{"norm": "rmsnorm", "init_std_up": 0.0276, "decay_fraction": 0.81, "train_tokens": 175400000}
MLP neurons of a small language model. Each row is named by its layer, matrix (gate and up: input weights) and neuron, and shows model dimensions 144-239. Each number is 128 + 24 x the weight over its row's rms, rounded and kept within 0 to 255. Numbers have three digits each. A neuron's up and down rows have the sign that makes its largest values positive.
A block is one neuron, or neurons of one layer that tend to fire together. Before each block is what it responds to, as a language model described it from the Wikipedia text at the highest values.

Mid-word pieces, esp. "radi". Fires on inner or suffix fragments of words split into several tokens, strongest on "di" in radio, radius, radiologist, irradiated; also ment in commentary, duc in produced, age in languages.
L3.gate4:176137148112107110169159127138150113137114080107118148151107151136140144140150165133118089131096157142146122137133136157097142113155145115129091119171134136142136128100141126138090139093127121088150136114111141142144116137136133128114129110188118136135141104147129120117146148090126122115
L3.up4:127131128136105104129135093083164106125180161147139107127154147132141149105133139114073093108094097180139153143134108137091160112165169107111081131132142141132124161108118097191116135151116123073136122114112109111095096101122100149106144126123099153124142167125124137137113076108099072105
L3.gate79:101131143144162125155131134122180111153128092082104112169137151139158158152107170110146129122128139169112115148170142140093187125089100157092091088113136087128158105116143131173121138126102140098069182126144143114109102138137137129148154145132105139087150118149137136147144145131089143130
L3.up79:073095097148173162107161137138130113173118148129092075142123148100092162177125134138110140128108110152138117187125113130091128133130153132095141085131119141125133109119122110117138140180111112097112120114185145148107170140103133160129112120138165125124120112123151146138115134144106113136
L3.gate144:188099138189129138108081152119114117148107110185136129145111168157122114131130146115162112128103090103108152135152131083136121143133131148128158120136161134133140126140198158134078094119134054121098142167145134103134144134137156156178159167180132157145105131118154072165125136115118146135
L3.up144:117088142154137107069168157137107093072136128115109112120120139143106160122087140157152104110141140144149170146117088124122147172126114105098069149158124130121124135103131152124131119088120104126114140111123104105126178142093115120085142112118111131080126130134141164136160139118076123121
L3.gate208:128115169162143129133153109123107087091133129155150119126126134098123156125111166104112074090142118124117126152143161143157123113101174109115132116134115191104150138174116159150129152157152096101157100081165167140157106161069079119106168138126147190119143092129141112144110106130130089148
L3.up208:149114149091132138176135145177152137145127112105105117177139157129123153126145122144097115126172110102126145103164124121144131104147119150104126096137103148144205149143116137161122142121098131171123126097133178093158138121095111127142146165095114138119147125114147110138123131127123128166
L3.gate409:107108126107156092116143131133108100122124098091098210145129112099148127200156132137139139154110118151105125113125131112104121130113121104164126097136145158127141130117144139157128135150125149136077096136113132142154136120149158112084103156109141161165147129146141115143134160175122125131
L3.up409:165102119110162115082118146098130103156140112113130119151108159152087149169076091132166117117160160140139150156104124068090162138125183128127146060136129131125142120152145104183086146159088146083112151090088113123101133140158155170119135136116158127178091146109091122125122134163128166104
L3.gate469:137120111133138141162090141114140171134131140153113124121136138142125118129152134111142111147174134091130124113112118118129098181126117097129174141107137156129177134117124136188112112089104098091160146136086156115103067154164123153188148144089115102140110110103173087171155126109130138100
L3.up469:122145124141123143135093109134119150109120154132110150114160111145124109104158148143172100124157115152123113106112119100149130123092149111135102115116159104089123060129126110134111095127129133126112097179106118111139132065132115107163121137104141144128114148134130129116145104099104115137
L3.gate646:143151136143135131129097113124177094128101130135121140131129140143130115118156112107128122134127110121106112154147104124141085183105170158146106087141120146130159151123123163163147164119122108130119178075200125139170151163110140112125147112124097174133164122113168152153131157119125090167
L3.up646:142130141141159139131112154145133140135116101104112086135166113136124162082115104078076127114124126113099083184153113130118122134132166128179113119117152152130099097099149165137116130141087107131118100093099072120140166132123124118133142130154155154113098143113087136104114108121164115112
L3.gate650:143072102124120101086146114137125123070116135118131106147156134140093129117117138133120084154124113144130134131118078105131152122119158087108117108126095161109140106111127173127119126162119076129108114117112109140167126136141126141124155112101142152131091107137121134133094086122129098133
L3.up650:142154122056147142133080146175127093114121142118114107139103137137111130094139125128125181123146107140112123142106061113134086142109120135115118173122172150109107129095102148135149151138152120094147136106119112129124177108149095093144135164134160140134118068134139126150138127155108120115

Mid-word fragments, esp. rail. Short word-interior pieces that continue an oddly split word, strongest on "il" in ra-il (railway, railroad, RailCorp), also di-v-ing, Gu-it-ars, Da-ni-el.
L5.gate3:143135138120178149115120115115127082113120132119151111089067113116151111123137166139135118139118137141101116161154121096098094130103133114120120109098136123146127131134187146110164117124108131145091149102127124162152162129112123109131165134173132117130173119166153101163135168135099092145
L5.up3:103118140103148132153163152118118098096150113122111090112098126113153099103116170147151096128175116182140125116146087158120105122120104150153145119154178148121100121119168147156173148128088145135139074111127130126124125120141135089119105170128124101111132117121132124129124133118119178156
L5.gate56:099143144136179130130152184080144115122106124107107159144124165144129092130162084140137139155099100094097143155153140137084174142147124141075117155138124109121136155142149145131105108134144141112121158103114121120140079124111150145087140126130110172140170141170141088147136140126133097146
L5.up56:159152118159137118088146133143140109102133131102095163168128113149112123090126134101120130116137142180110102139172066088131155168103093153133094130120160108114148127097149113112132106092149113134133133144128139110149136118176150133142095111163077135138123172065099110108128115147102148115
L5.gate201:142076148122082093119152123133152116073169137089138142132145143159120151117129115115135112125112101119108174117091157084137124113102093105114069148078204146159148110125138135148120137131107103101144135202094094124144133105116109107087105159147122137103171158126137120131122136147162161122
L5.up201:162106113194150124150112127154116145098116106121134135119162130148143104125119155126118160149136093106143155110162116134148172116133147166141152161104130133137142132093113120124094120087128133145132179151124118146120124126121096112147111120164097160094140108094124162128140130072125117168
L5.gate203:139107117119141100138040143158138095090116132133168156140127161079144104094093093123156155131114107121111176135134099111144065093190098133084143128079151120114144132161164117142133116136151167135116093152133129118154107087134101101166093120096172156155132153133131123143133099161111172132
L5.up203:138108150095119135092157098125119127104144116089120105101116098125134154141138123155147110143147125115167134126129136105130122118082105095115124111096155078101156116129153172138101096124120091105119165147125110129095138093168147110150116147135118116136125135120097126144153076158102136165
L5.gate402:129101126118166151109152106144120123101153119143138131157149117093125137113112109139126140121105138113128078119142115098175117158147115148122119150084129114105095089120107136147121117129086110042152097122131137143128071095120145115102144133153145132138187133096099139110132140137072125119
L5.up402:117126131167152136122121128122153131129119135132136132131124131107147094155124129152115113135092114125129098128103166085118114125117121147123128121108124187133130128141117122160092135130106165088093146095157118136121118057125156164142130133127130103125123106124113179109136136114166167147
L5.gate505:137135115138122154111133152079124137159127118162146096147114137155120187116097156170147099082153137119156150093123101090117128118133165125099097140102164102141148115085168164167075137101096133109144132147092115182136130097107103125116119133090127174107134143119123082156113081138061105089
L5.up505:136159137112133143134120151136139068130148142148104143114125194123122097132147120134122134092138118145143152141148124115085132136139108107045125093113129158128112148135152123119119131122134145113164139090167148081114114144149135127146086110079088126110140149111136112132143086132110090102
L5.gate636:159143096133141157127110154141076161108128108126079118090124101105102149123134139155131148123118131129096120121171152128091126131162135131117142090159123086124154124085124149163158115149131168135139126093145121119111122132134146134119101087138087180115117089144144152122138125122107078107
L5.up636:141146117089142163105088157130129134129133104115107106131132122160150142126155118117181116111157136152139148137162112088133104149218131138086132101140114097146148133084167093170139115129120131112127160118122111119120116083125149163150094108145120151149154116150138153136137098116127125134
L5.gate641:111155151137152127162125184169133096107120123118143174162146137071138104110119130135156132142096136130122149187143109132103132130189111144129137129151171170132154109129100105139142135144150115124122103120141123098162136089160135131135079127113105147176120114100127135137124108147130102119
L5.up641:127110163126151118113146141141139098091136167122097130152179163086072154126130128133163121154129100111153127125144119084124148090114113101106171135167127138108103112123161121114125150106127138122166161155150091124173165132168128153138154146141133126073148166114124100124097129160159104073

Word-completing subword pieces. Later subword fragments that finish a word split across several tokens in varied prose, such as be-low, ba-ttle, dec-ide and Pres-ley.
L5.gate24:135076099160135088114154125154143109132130114116158133125120128167092139132120116118141154114136114136107114132127117109084131152158127130154146127123131086143157159090181148160127129142146093143107125146100163144149136098096122127177138166138177108148136147164123126164112111100147138122
L5.up24:133104088130140093135145165149147110113139100125136169148090179163119117126132094115141137130122092178111103146137154132082159092135150143110121142113100102079128157130146117118106123123159096131109152113155147185143180112088103133136148132099204100138097111156102135117143135100133156133
L5.gate55:088123129120148124154165143126127115083106166103115129133121128099131104121149115077132110092137106076111146095163170086115146088114133104145130135108134125138153149134139118092101085113143128155151140153095123113090118077157150126135095147111127095086103165107150108136165152170139146097
L5.up55:107116126172118170120118136112115152164152085104122135101111168151145120136150120153143149146124123121138137145136133146148123107132129134111144130107163137125116113123165108138142123107161095108119093110127111162128126127104141126097150117118178127146118093096114137123141092169126114159
L5.gate60:129129117147126120137136121109132156153086156103134143116152113136102172100144139134164160116107104119135126141131147116114139129095141118168148077165102113153141114123159115088075150112088132139114093175107105149167129108087165166122133162137082136106137132171123140101145147157143158155
L5.up60:131138135111066141153107183091165136153137112137123155144101100118107143123114137113119156127063130130156074149133139132141106144112137099164124104137110128131126110135134125138155086112142119154106127117121174195160103181109162165123146114129149154118135124105102116100101188142093147123
L5.gate136:151106139132120128100106148123139135139110140125133106174136170139149157116122109143108105128086121125152108116146145144173168176171144136133157135133145137183158098129125134139137102147066093092136084097109118116151128122118165155111168117162166137133096102159140106134111106142139122143
L5.up136:149113128170084126138140115124156187078111169131127108128180130104166176136120122149162106118120149140146100124173126141135172157169155151131116133147096132157118159159148126108099104129086140118095147131174104144103102135077136147115147090111115128144128124129102095114073129140120139157
L5.gate214:153125113148161144157161176152154123116118150155141148095102113143106139124117169110125157079109082087133127117178123150096136173090110089143121154178159132119133085128131119073100130148162146138175139170135160097150158137123152100115114148119134137140150114144131128137131124172125085127
L5.up214:174173112130136162133120161169153131145116155158118130075124107085128150115174166126123177080089091116171097128180136139112122154118127091132126162181178145135127093110165133098113106130146149166148105139130124099154133124138133120131095132136146128129136084141117169112139112161127081087
L5.gate352:124136149156155108127147166142160155154113120141169123126108114138128122089118118139132119132113094133127087140152122121119105112091121107143106100175183178193151111160123137128108099181109142094111133132152159114167101147088156112148141126099138135124145121144142097130118127146129162117
L5.up352:138132139174089165125160182143128144140129141122091175127143149130122105112103111128171101120114126120165089169199122128107110113145135122132091155100099164150161151111141126144122085153156080107134094169133166129164106131088155147155169089140152082102126136119098110098128141167132128147
L5.gate472:146108099155136172132116145131093152130120097148087110145160165117129138120115114146174116129116150145117129098129098080119077112153205085126152089112142092183120191107129130123122100119158094153117078115124154120123117132136106099140138130128106156160153123129148178168144137125147146126
L5.up472:152151140155156144161084156149115155125136095091116117116131123104160158097109134111136120159108137133146094120134103061099141107156150119151137140139128087167154139095117127113102129110158106187126130106105122127147102087118173111157136173156131137132123180092100117122131167132187147119
L5.gate500:160138135148104120147113173120167120128117168100129148097152169152133167135099133120098109077116093140109148135160164148162139121146116138119170116108182190115158113152103171133142137154121114132163152118175132124140144111096152136117135158151167137096168119141148133145152190161145119107
L5.up500:148103130134143077150116137135150151143117149087138130184134130125146178110132153122130132136132120132083115102101126104132154148125160137109160124086162108144168133176113092122140130188114108146147112172110118120166141117124140097132158155131143116138170132144158132126110121132137113149

Mid-word subword pieces. Fires on inner or final pieces of words split into several tokens, mostly "ide" in alongside and "ine" in spine/Cinema, also names like Finley, Manheim.
L2.gate626:108129101194130184142160129152114133158136102172114138177102119116157145126098111064187137132141130113120128109108150149120112086166159119167149112131120167127118184137117133103137127112112119141090100149141173163139151110085164130127125150121146126107134106107138111164138147136135146125
L2.up626:148102139161096119134128105097129179164104162068125112143098133139158139100135069127134138082128164089126165111143114120116119090117075130134174138119153110146175123163117133142158121179128137074112143159140124122135099074101157075080137116173136105142165130112148140131105185119153160136

Word-completing noun suffixes. Final pieces of words split into several tokens, mostly noun suffixes like -ation, -ity, -ion (Liberation, publicity, description), plus some mid-word fragments.
L3.gate102:128092173157132125116136134092168132092138118135127178119119136097081083174112127117119154109126068124129128177156130155126156095140118129094174164136187157120124107126133163123141162054159118163111145147121172111135086114127146118107146100129133116094145095147151070161107101121079150153
L3.up102:092119109160119107144151178123125127106142155091123166182181129145110122119088114115114099130084136152117130135146121128140147085099098114140174114161186145155161129154126139172113191128148068134113124111130163091131099126145134091111110144106120102122134094117146165131134086112088148139
L3.gate286:151120164169104090142115119147155185146102149171123141110110091107097141113113112174109163152100079181146117104156128139143107155083100108146126145160134093129157153118148157105150102098117125120172080117123123097170122137183161142136127133111147107141152095168129107115111104116083144102
L3.up286:141112186165098108149121132120169164144105151141109145127133102097059093136134164162124135144092080142140112109163121150132133153078091115161131144131138113107147101113159155123141130160175121145175141140136104105144136139118126091123145117122131096090155110139112113096113123132099137113
L3.gate346:129127143142133103142175112159119129085100116105120146112105122137108152147128128131141136078116123122104102122134127117106139139106109120107159109111115110158120103187166133168137137145121138153135158149155123103127129120160144118153126116148116094127109142193128173128129140147150123114
L3.up346:151099154081110114111135113111145137099134117109163119127098093157101096089134147152130140126120113105147102182110109141138102125144118149137174164125130139121140157082143123124151152192144152114142133132160103103118151117088085098127111127139150161156148139159125135124116110068178110132
L3.gate355:150095103139163091122167123150081183084142156096148132115129124137134114116124138110126112151152147175133103150132091115127157111111105175091135153112180129117125170105135124126128135137164103138154144179119151117108139155117111146140130101144201133103159143148139091138133122133127099132
L3.up355:157153139122132120087127141145124130084102097168085097116152117123147149114097179152160133134135139143115120142161141119137146163098160107148075099138116169135119150124112113142144126158119145154086126125141095134131154171154138153114135067136135105082120087086127144123136125140074110129
L3.gate379:098108134094106138149146132171093116129130094132158120097155138110111146136166152125095154123092115082155126171141134125120144156087146108150157177094176118129103148112090136176117155132097163139141122116125128136101113088109150093092131142133165097125112125159126133144161200173106083170
L3.up379:120123132126121138117124150146069153170111179098110113135173124132144139115123131100137133134116127119102100148142119120134089120119090100134100159207109135117099152056155123125134154103118137112122099125139126126150104119115149156156170109164140121130091123150143122113099113166154161161
L3.gate390:185104151114127129158153114097120119128130188120133143130132124130132095145136132150118091129078075146104127111135176105168154138108158149160120165097113137129153137089088095164074137116117129134137170183110139100131141110109146105118158132189123139107162114137144130156123154173126096098
L3.up390:098083119080151145123121092122053120159138164062110098102154137138131146154163085175145130137129154139111082109146131102150099195128149115156103125088105090151150127096150102142133127163133105100132108147110110152131090171136159115134145134138095127147120153076147122140125176137130127160
L3.gate501:138082115170150105135104122135111101083100140134110152134133141071104107126079139158092161115118065130098061127212135119181133141113115148132114130085116087182137159103173139189141158111109141113124098131122195102137116156145127090119130137130166125150085112157150097151138131152109107135
L3.up501:117094123170093109113111067079115128078136162135128150126135110088070129122126164139118179150137157159119077098178113140138158149101144128147131117113083106125146141151121164143136118115113132191183142129129113097126082142157126089137143104139160142151120139129110139114132109148114136137
L3.gate530:135142144105159125144103137152160145119120155114137144067172113134115157134123172106147140151138098085127081156144175153174118099102136113143098119089098088121123140148124085118103134109092193128146076122094121105136111145140172110143108099138140149117135104159103146112148141138107126124
L3.up530:147118117114167158093135129088135082089133110127121179154145085098128125145124129141113154134141134113130148101123129127167115108165147123118183082138122149114111139110110120086130087129124149146158126096173106138151158140129139131124103075099133155140112106158144122143133111109132129110

Mid-word "ide" piece. Fires on the word piece "ide" inside words, above all the end of "outside" and "alongside", also widespread, reside, fide; weaker on other mid-word fragments.
L3.gate130:150078130149144142106113156089085147083118136129153145142107129107111136129124183130170126159125137145113177146117127129137151153117122078147134157133131129122129088145135103135140180129102135132127108091160141130132115129131148096139147135174125100133135093125137146135080156129089141131
L3.up130:119126144219117159125140110137132069193144131137110143158126158143140119095104129080095116118132122143120130111139135120087107131171100126166101143143121153135112129111152094136099138132118131103170091111110100111133161142117130104161123111171141144128093097146129171126137137124141112129
L3.gate266:174088143140157087147135124117105109124136111131132151173110154134103131134072077155118139149158103154136121150123136165135075199130107068069144126115159105156118171119144139152137140107136114107156070129159139131111123064082157118151120134113105108166152124115148129144091114140141127136
L3.up266:164145117126194126165119116143082099176130124126142138133123098134153183116091161127171101051113137075125103084152133156131148137118147173122121125194092074133107161153157133138131101124155131130105116113092127136117128101144127128129134095105137108095109142116099108101113161117123137111
L3.gate438:110137125120170083145149154111134142126173153131087136156116149121127150124092133138154166125135096132140142136115128112106148139138139159156102121156121134151092110143142117123073188135144143143122107178093140132124095169112159134151131150111127168164152132122103127099115085144141139158
L3.up438:102124136120114101111135100115139180126145107116114138174123128114125119112132102133126171110156111164121131157122127109107148129117136137181115143111124139146085143115138112137087124140158113078157125123178177147118120173125161084161130096124141132147145101118122094124120149132078160150
L3.gate495:121091140187123127114125147117110109098127143121139166139123120170137143112117114117167178165182113167118123138125117140081104128107125110135135105084135140136119107152135078149115134128140126091080083111095163137170107146142164111162157120100170124159162103150141077146099089134145186128
L3.up495:121099122187119140083145133133116151081135146130138127101153127166132109160159114103136153126143147110096154110140090147122144139133124126119108082108112153101122132152134097143102114088137156089121095140155111109132115134132144080104185077097140178106112082159121126107136145134123152150
L3.gate510:153125165170143133153146094142129200155121109107164109102114120110130106070114120125155114124082146134134115128142105111098099120114131103138131108094154140142135125121105158151151153151171096157076102161124093140110133134124136142151125131112149154194087136100117163118141110119095154118
L3.up510:130128140145106123160116120148112122128142126154151134152139168099157113110094141116145108127117091148165144118093124105136120128144142106145126169086131129156145148113125158138130136154116123127173131115163118189110182127113111121091107153129119169117107154109129151140151144106095117116
L3.gate551:131136162197130134124142100088080107125125153172165151168108112126127076129104103106156086136159122115114088157115115101098143171116133137122098132134104116172102119161143161141116113079143097133122116139148159127133149159101150113164173094134143125116171127131135073156129130133091134170
L3.up551:151136127110173105148135123076090143153113146099167167171088112113118089124096095129085115114093186138123095099119134118103133126134132111144126083162141148108085117133077144142151113118078121089125089118100138118126136129143137140160142096113166140137146137114090152099128137122143151173
L3.gate561:136163157140126090135127130103104123162122123133137142110141156150153189116091100086152095135144110105133119051087116140096136153162143122144131134148125157081141168180107141128137164134131119114116103145159102127143102150117145141104124099134158100124168144136124111142171135151131139138
L3.up561:120133145165130150170093147082081148126136136127113164138111131142124141088138102123122151145120107155144096088155151091102138131083132120142128151148161162128081119123093125132134135093118109156129141136090114084146104172125110101138141092119135134136160138069107100140101120173099134138
L3.gate697:168143132106110118116101137116142123081104092164109131171148153103114115184133156131101115136109144133121129105149121178096130124142101123118122127126089116173072171126126123159161154136157132125120107115098145142138162156141118179125134125164068137142118066178149131136104104118104124126
L3.up697:112140131119141091129139138076097115152122161095098100155088126131132065107126129134112125135167140145129142101120155150137153159147115126136113163092139101146153103144144123147142153123125126085145088148131136159148101088091127127164111151153133091119135121130123147121149097155114113116

Word-final suffix pieces. Final subword pieces that end a word split into fragments, chiefly "dy" in body/nobody/Lady, plus -ers, -er, -ity, -ical (holders, producer, concavity).
L5.gate107:121141154156146177135157121142132115130120108127104141160120139153115093166144107130138124157127086145114140072163111117123120177148120129142138110108088148172120133124127134108150127124139129142141152108176134192140155121141148158148138158126120116150145125154155121166148168123087106130
L5.up107:145139144094127123151115119092142110169141112134139143141033103133119077147109124151134103165158109120156120113107147174163167105144110177183119126108119184141110098135130138147100173178130143118103126150129158141147129165106137100111123116162120142119163105163124089113120102127091122155
L5.gate148:145105094183150148129112129060120140176153110143118146090104124140114153109064109153119100093148128110132114139117158111106145129131175140082170112108129112149140120160211137141113163127092118089098144131139133132165113145101117113140168113123152094099137132143106094129145134163129161152
L5.up148:149138143113154134170129164130118157135123133105136116130100137130093131097130100155151108112132135137098132082122147109069084109125159105069149075109129160111114180130148111112113143142157099137160128061134110108186121102100128112148106123135123181173116127113138164131116117093113161109
L5.gate149:140132128137169101164179153111171169073135156158121155130082178105112129126115162157124145128107079117117166111129148095118130175112121154133133166167158169141104116104220163088111154143114112121150107124095109156120102122117129149140125119083113093146156106122138144125111107121090142155
L5.up149:134083162131139130138106126119098128112102126131125159129099110172149140101141151174110130106156087135097122095138149152130151160137119123131139108091106105111188135117104129164140132078143114121132126109165145181144135144132143161173112113122111103188140127164126119151167132128135169125
L5.gate245:145125107144139107143142166085114151116136124130148147152116162151148158113157128176118102099151118131124132141149154099105100173150111140131198093135145090131129158167175137102122114109139101115185147102164163107120161100095135144185136086127068116132134120153149111148153115123091124134
L5.up245:153122114140147122137102182151144096148111125162101150112111150128116130148151093123156107103117128103083142146081132161140145128119120122124137125125107128157169112122096155128165160101122087155107130077149196124158092126101137145121144106122093176165125129136137114136129149178108136132
L5.gate295:111116097149093156136107136111129132126119141157129128159094160135147157111122165141121082168132124151090126157147131105136120112157138155134133112150177109107108158145151164094152134162143133137112111070195127114141123165140097174119134173116146137136150131127142115179136153130116142101
L5.up295:109154143169115078147135130082136148109152125131131144100134129097090116147128114074151135127074123112115129134124130148138142144118084136122159138156157120145129145099142120137131161072094143117119093128147122076146101135131130112062169114105107116151101122109120086116126136139176130149
L5.gate364:169102123147143118123140108133148147104096129113130146126061117137120147158128143167137107159171120121072118122132153096106119133114145099097147149141148149145140139118116162129143140142144093096114142135129123157139158165118192134094107101107147120106122074176156130161114162147112092163
L5.up364:172143130138125133174148123169126139124134149109100155084130172119141128098145136128112096150084104125101155156120113130141133095115133156108061121079147126137105188079140131156136151161145111131158062114132153104143114100131151124085099119143144113127108110120105123103122172133140092130
L5.gate532:155095113118136167114106133161106156137115093150120144140108115134152123090157168124140078078176103144111127113112165087098105139135131115099121133151110123109156116136160114120176118107108133128104122069119130171093151128151131086136112132151107135122141102162126103138135112149093173121
L5.up532:075125163112126093133155132109118177104112139124107115120145103154141140153148101125147141117145147152108110133118122107133145147115140121149093173119136126155117107130151179128176132162084134162139096114108140122073092124140212151132144175147106110105138101134139109132122139158151132138
L5.gate546:096136122093130096123121117140109142143134117142175125103099085124111114108124151154166097142143112165121124114118100114121139133142145147133133094152100137146128140129133170106072143163159158082142104086117128130145150142075154166118156169130144111133141104196100080104141127129135164152
L5.up546:116120159170104101105159132099129139141122127130146144094154129121114120110133138121157109091122112155125147131145153105100103165099160144153074108118136103168093137116091168106089103142157115155158142189133133097140156114104095105151156161101135090176164124160127166142125123141132158130

Noun-ending suffix pieces. Final suffix pieces completing a split word, chiefly -ation, -ity, -ence, -s (Popul-ation, author-ity, form-s), plus sentence-initial After and "been".
L2.gate318:115120098121166098137132127153124144125138095108121113121154138116092130154135135184092159087150090118162109085146112149100097145134203117126165143096111107131132172160144117119146123147110128139161094117109098162106109152129149104137163121150102103125158112124125091137119114104160136141
L2.up318:151044138185105128132149093111086172120117124170115128093135132118139165130136123152134123079117110093126110148137105142150120140078141128123132112118093149104108127116139179129170117088136106116112100130156121139148107130159096102144122078129126096161108118152123116121142166142055095121

Mid-word continuation pieces. Second word pieces that continue a word already begun, strongest for di after ra in radio, radiologist, Radiotopia; also et in competition and ed/d in past tenses.
L2.gate158:087126117111139136155139113146139123117100139072120111152082094100128109116156148107155128141170111110169125136177094144089144103122169138109127099118124166141118159181183086139149141146129112116134143182134146140126151075155134113150089105137107110085120119138117125147091131146098065155
L2.up158:119131093167149168163166094120127128087156131108148134108140102128116143095096138125137106139098083092117160129124138131149112147114077128120110097208125097099169135096142118098133143152144164114129115152133167149155131111159130121093131126102147143166122182138159076149131153146094142104